Weights of a small transformer language model.
Size: width 384, 4 heads of 128 (1 for keys and values), MLP 1152 GELU, 24.2M parameters.
Architecture: LayerNorm before each block, rotary positions, no biases in attention or MLP.
Training: a variant of Muon for these matrices, 638M tokens.
MLP neurons of a small language model. Each row is named by its layer, matrix (up: input weights) and neuron, and shows model dimensions 48-303. Each number is 500 + 50 x the weight over its row's rms, rounded and kept within 0 to 999. Numbers have three digits each.
After each neuron's rows, "fires after" lists the tokens most often just before its 100 highest values on Wikipedia text that the model never trained on.

L4.up383:533494530563525429533483551471447497486574463594595544565590536493459480469450547569464569482535490498439474475586580520524513566507441424505406451445469484585499429468481529478541549475496570533563468528447476534562539543504498535503520471488493534516507494541429547420553534504521495529410482396500510393487494526454327469538454576510547434429404597440485501506496423496403492502445520509463478514537543591547502446538482480462575538434512524491498486520512512500487514600502460479529533513523403585517492480541432523511500543463464621597451503407528470531529504560504525446493572469407562440406577528456605541454440492418501553483569450496495521500472487525468513499524532437529511495565585459527563443471586514437469476531527516537474411428592451525395477437501581
fires after: " the", " con", " Con", "mar", "on"

L2.up534:455482490465527513524461491500501577450512477492609464573600595421515489419510524564507508519596499520494484599341513455548460503506503566546517592385463436542536505491562483459502616547493427559526455458526549599497475616555500636461437440467581551525450505537452469603543517579541514442494472492397527561547483508433544559547535562523505515477487462534493478561467459474521528546443400464518536454585540547511562536475457569403509556469610514630541471471545480483460498517503470518477538466455560561449479448505564540603552437456571578451506509537465503603474527571492478518513485538602558539451457496469606466458463463462517530413492566458532400407460470469481493428466425526490486504466604444482575499436513512539437514486520432549564568537469453541488508546589541
fires after: " ", "-", " |", ";", ",", " ("

L5.up502:524561546513527528474521419569548463527476432461524484525426604498532598445462463477529482432474539511553479509432446505491588509415417607506536538496530523495536587481502371527608533568448474492462492428431429465536527544475492523539494525491546478416442517495450480555528443476504497422491414455507561517526485549591501525534531522523489486592535453502515529563517447452496507528411541517448538600494504503601548525565519513473554478460425473518610540478510521588612538474502433537475424469486483579514477504554500449481451586504489524488505562475518457508528492502480486519477472484474492443538570493439514545478436428510524447466560450504574519509525504388519519416527571573521482476499578378693497543588452469425406503433521467506491498405531449403447605577587487
fires after: " re", "e", " El", "th", "tro", "le"

L2.up616:550510541470453537475546491543510520468435543471479443526440633489499540504477506534428435492508477508550551453599488464497577510576409525527561517586492475398474513403483474572460504431459439530399556474481569527420526464549547551424496522518477551458592527515555605489484486492415457444599548493516531489522501536430455472479512451590560540491530566535458458534384513474592440561475501474458569556556538503528570499486584453482537483547436413531482407436432540500434452571506501542529567515498428443532373552622491563514511465544449474486486424539557559542486551463521487465545583405457562453422506482501434450471480497589525439574499494500509501477444507510516507475556426492518472479629505543545442558396433392445582488511512516520579518546620477576550509498460522
fires after: ".", "\n", "H", "s", ";", "-"

L2.up902:491509481450520483477464477479510515473417451539664594509444501469389469398556426507535470496479419561483492433528533524526525514600490488572505412557562577437444475505521465450491475552533526551471500538499492532458544498521428602448453626437519492502511477473450555395446548541500472429417465492563476458541606438534524415654450558528531412394449554535535535533439545479517470412451452497474584460462490472555672553527417443515613506505494459587528503453585468459542526446430485575495445505468494503508530563458553516520517505532495506545465440495455493521536505547439461558438488523540534497498509523564464512544515501480485519498475490466519518505477452512490569542457496408548365404542489460470538516554556568521442575504615511564390419456551475527546532465511471
fires after: "F", " B", "C", " F", " 16"

L9.up897:502553593500543324458509507559487519555508426607478536382460499490414527464447528525573431440520509480485482480462554518446476592453475497511546566584514549521550485439499549530526418607402402500507510523530492387533548544518454521533565400566578575628530449459523488494484461480480530537542487501506471469482553506513528507594511514440454459484514471502510531569539466492425594479521601436524512531512481501430497516542435520494538480488515468519495578529446541500494473474546478492452494386489493575544547481439535536516517423605466520452433598494555522481545498514507504460489367551566532521537524459555466500502494507516448454506472515522535618498489551607439528537439522536536325529531484564511425518478451596460480392591582481480457511586591563529513550547511533
fires after: " ", "ma", " 0", "e", "re", " |"

L4.up84:503534548590489479563525478473622520553484499459544552500476551529554448496364477604532500463635530401543557450527417521364532508539458521528462581412448513428441462507512526488466545550463525509499530607525506424368419437468561561532484525483480577509509487497543488480444522368476380526448489561501470510536563432470541460523474499478500461539452504552496519478452499530605457491471483553421511473488445602436556556558510495536489457471543545622465463447490492589441544467518471545495370576496500501544534522473576505544581492500566466559482495544564454476512565446491567514568477545547494539517546469564538465464538558550544559532440410415519488497454498440495541419484477578529442585527514462547462500521497510545544501507518496514416559475508532509522518483504406
fires after: ".", ",", "ra", "d", "av"

L6.up1038:498549463422559559536492515490514455544574549471434596523507461490531460564517465467482433469468486468473447429439432489543454495492469477519528480473571433477536592394538469496523493459454482556581520458548581505441471477514519454476529413500428484484422536568438548539472580365591436497487389483471505460411478631475574555541480462468543428508586552389493551455405650501541531495528467529518598570464462460539567561449447474520513561487562460468582510519466584581567550531459506472488385476519521521597455470525501509540478534387530608436558512424525549509555472417488585411543563555493477490489547521474513555480437492550494414409486494530463529481440543406575547504470504427538411486544559522566488532486525501534492544486544462525568502479459545554413504517531464
fires after: "s", " re", "le", " T", "en"

L12.up580:521430455464475542495482465491496611541535521558528503532570535519467528470457597494530452516455448508536558527572469485529466552455387403490571573440476503478467449552445457480546505541461496465508528369488580600497542500465528458517539468531405530512457505460493496436553527499557483442484472399406436481494495479451575500494504368468444573519471541445482373507486504456526558501516410516456648573517447470525548518513525517536418498460492507568401577607515514421620471480552559508475444456392505397545585578492444469439555521503499462521500550452444491595546534560535507446524432427524575536538471513555618465466472494471507402395468508548385563538459523445576482498498511388509556558514574487563430478424494518469527426531557475627476559545538395517465452524524416
fires after: " ", "s", " ex", "c", " So"

L4.up851:453476477561546414349416508484562531512515513431614554394551449478451469488562492515506496502573469445438593521502510540506520562451553482506582414541495505549541528558439482353446486441514590492469478382518570470473410509588512520490513466481505487500510498458530454480630486507600470423469492499444458472518526380514451433471575527473494546584495554464401485554598511578548495489499544484484588518532390440546560441594485497462499485508500518522408491537489613496528564509580480513479503503406510410531458478513510431502556456568532357501458490546539402549582511494538556470451535562402579421535502546542579485557511435526474520502595489477573543510446595525535524528567426493455542515455492478509521509431502568465535489558558430453516463484511483561524510537555531
fires after: " ", "la", " for", " L", "c", "li"

L4.up861:548508455577423489473500495524553465481454455563640495550544489519450460452467511465632558606494574557516507499560571523462559471542425438490543483543481513473548483459513441500449479547513453526493377491510529531436474488484450415453547478423458546535447513518488444583481480555518510476471512507472346471491523525460471592479495466505529494443481530491535482591475505535477463475574495517519506546455561508587493488508479422435538457533485552515488503495423636454519398635401482515471479565640497471525539522492447436490376495505425553505442458527513517521615477551466573514482536402396524468430521520602543461377428447630412416522448484437571494404516480531539465510561428490608504442469509483598490491475505541449590471457479461559491516532472572501515478486472534
fires after: " con", " Con", "g", " A"

L4.up801:522554472580537405490487480531536430510548477445553468528450538502477474501512525527580408509542507500500508488496470490475478461566452566502466457556430527614492432587469544538568544505576506572474486543513452474536485437494486515444537552454459566525489475508569553454543528515519534514505447418576510573542573450487508590599455469542523578620427488500413506473553567550446561482439534481429466444429533485551550477546556523516612509437556447448479495460439499517611516490509474495559528570501489514528506513434568455526486601481497447464527594458498494535578517437451472527531517506501505563507470523521465449512436477422422510518511476446536538454495502495470521571466461474532462495460472507472486461521565510583484501501447425438369473487612488558536519515438412
fires after: ".", "-", "ed", "ce", " "

L9.up306:505523548545500464563495551506455530544552547622525439481467552496409480560501576523506499512474477498517494564442564504384485571518474501521472482565567440446487551537380427434438442547426480469432606466502489481525472517533483520526454517530448472568555436403533503489430523470541539620500439452405489436537402545504483543450473545512388483479535522487584545509397453491567451511419537489417578488559513529501561384457438532495642581450530488413438507547460450488439500504632541543589502451428528501534356587514544426572534493412544525498611527541517575499570463486575572584522445512513500486373493499348587510518453492514445614555522462546473428455532445523419558464566432463526474532548543569503467438449523519549552452477466523532532479584419459610490502450537554
fires after: "\n", ",", ".", "ed", ";"

L2.up339:533580376430429437559494448591525405504458466515458602663483492457542547541462433487441558515449525482549469599522468456456513442574559447570547538396515524509445407501406558492458433515475419454527502509530467521554455587560496476485447449496524502554481450488428537483490495487474465489592500557500570458496523554534517608548572478576491516438477474454533451536469552481506486541493523493500555460464562473456522527533490519488520566443507496515429468514417551604561575510554530489432560504517457537499411586471473615466531531514562454604469545586489418514505518467478478568550498525576515552455489461496462437519441481500435479571620447468490470485533510496543497469541478479536468493466593578533501478480501594459488416468422575514493479528505552517516434395452528
fires after: " ", " \"", " G", " (", "{", " P"

L4.up446:487578436489374441561531503480518437512505490500550535463466538559509401460485495505533391570585520475555550662440586507458548506553473466560577481523520489426475543655502560508534446560544557565440585538506382526517434476580500494455480433518468519515617547532534498586518550450502465530458577472457501491468591631533450552491483508472491478568498458541439536515530505454490556564483457536499466454487546482545587516575566434455466455510598508525426447483519481586406534531454530452448504547536557508526564455449517521482479483568567485531471543507589544589466530453495502440477560496524510511600517480495525496535573566495533492454465524448463455491408505547518488499481520481482566548519460479450478481472426520458500492518487525552453529513582481403465453498570415
fires after: ",", ".", " a", " A", "y", " C"

L5.up302:594493545534460524551411424495563553540503449538489521553579491566471591487490527460555494449538446377569473544593488522413494499569548502508540536490593548455454573417506565475530493439558480489502501461464444556496465502440469481534551486472542500595549500503444455528451554580557526530434433500499491414494512473402554487570471498518506450514502489433487453558613451495480414558595547566520472437479500566465520457520507506475542479555434491499512539572483479497520478510539384508566536454462456472468608491490447431484504505518476451516470552454543488449479517499500474414506426507459472567503534575524484566471523419447567525497485453410495520425478584499388539574554461439597478497457439589471539570427509540562535426527439477481487572582427424438455435588464589
fires after: " co", " ", " un", " dis", "fe", " Re"

L6.up1082:456509494467533438449543623574438521491523474546532548513493429580437507555461515416449449485468502581564521613568487363543455490553469504429531531419408477534434459570469448496430482516493483500442493443506506489508494498448463394443451465494461490517502520480480364436551428494435432459468503575471544445509463495553511478578493429445439553489540629478564394493538586469480522483445471539527493436380466577406481480483541417552437606459381443467508548490464542453449491457462487435490462479466533457540515531538383517452550518519477465620544457469465539530476526553434431520533438458454512489530494496480545541410499481492475593502535553531526515588572507426444581485585497537482476601496540445502468443467432458584509469581519463512538583593572416556514562517480496
fires after: " ", " F", " ex"

L9.up994:473467446521508505507483456532537557487378384471506383551491508480537451425447524512594483484469508501452542473501440480550476570536450444574504487458465442438440531493616523497538431486515419472449490476564363461506409451471537526446532487547472461523448479494645514455524539493503561559475550489586571460563454529501585510473537576433530487412460509518490463480561560535501496466573397497519550573556508467526588535513455521524549468471534417504517520477551458550523560552511454487443521489460467482601533499568515528460468509514505501499617571487560463550619453533507510446505507539542487475604374508517506426578445468447506630471432524529524504467451530429433487563548562429508485521435420538539507543485509602561541464594543528439432452477509546530514449539555446
fires after: " ", ".", " Le", "tro", "-"

L4.up360:424425479615529458394412541542534623526550547608539545445514518491510484427461448528506491567436440468548519493559542460481500480448510538547541433563490556579546514466466469564494492442409437441495437525515519366466561537498557442590497523537430565466525516441397448463456563466445498534518509545514443532505600441537568459504517473486504598466551505412406446530503550519422491567411502505485558489516389444602399453570537438443547527555580596491605505528520572443482528526521548508479461466437527394529440509511464479487470569455427498597439595550426499501494454551405521588513534450463477510503526527514539594558483356526433432500497477526491486464515462458523467519427507463510517475534445445543533410532480473603528486557443527623523554478569489535495480527539458
fires after: "c", "ri", " c", "s", " re", " dis"

L5.up571:538522508535488385538496494495481508483382470506545493456517475528463426409397537563479454478528590398465465601557445437438514477462500591421463531510474580454499451523588506443496502495493508462485439506504367502534520550459529513546419455405566534593454542488419509482538495529461471516467437485514446503449570488522593432562460439502575425523531500497469539470619463573451516420582481511483511566501456550452543445522548507552483494574461448471499598498444441546456463543525427511446518496448486564454582504513420569546537570505583425490590544458634549556571514564469544522517447589560492534462438494480527425410487560491435393580443484484551524490515580478496419510494464431547502569400408466504535438481518508612571541540544524444456474531531502495492489472457412
fires after: " ", " (", " He"

L2.up602:562465460497472506522525527492534574478539568483584485467473626456458480609511572545561510485486495455570556493476499508482462540564433536494482413551421504465548465465517544422503452568509610515485470470481528460461445543559535492431476560475494551504596554544510539453385523517496540533503396491489376497540519523641440495575491449568543558397487535546488625502507517408546431397506483463488493423415554547541556543440430504519607523503512537470547552518434498462437432480555592515649488498545479423537513586535504585501477540521507524573509471527500524559542478456532477481495516556584473437496540592511457454485449480545522523569453539433598553507534547557537422506596416508473420418495550449528505476515517496466440470499450464624506478406530501522491554429442450
fires after: ".", "wi", "A", "\n", "F", " F"

L2.up655:443513489492541511519494438454418464462544443476483507562566493480398466479574518514378589438538437511486462500492429456598431453496495443520582481535532470526541502488480504447533542485507448517549542538598499496502523477510543549419524550469473508561606452622456521434438513489478550442574487503440425487469537487521514464483572464539426514523451517601502418561571504599484530476515474542425547520438524470506519528521519482465435530476526440598514491456551531600533523549523547429493535463482542468395436400494471624630540523517598485569545470484534429440484557507527427464460494551503493543487454494466453450525479590529511484510482476353601511503491523428448523463543485495541522544475555421563536450464541561555490508455434534585557569472491519477477544446558460
fires after: "-", " (", " \"", " G", "B"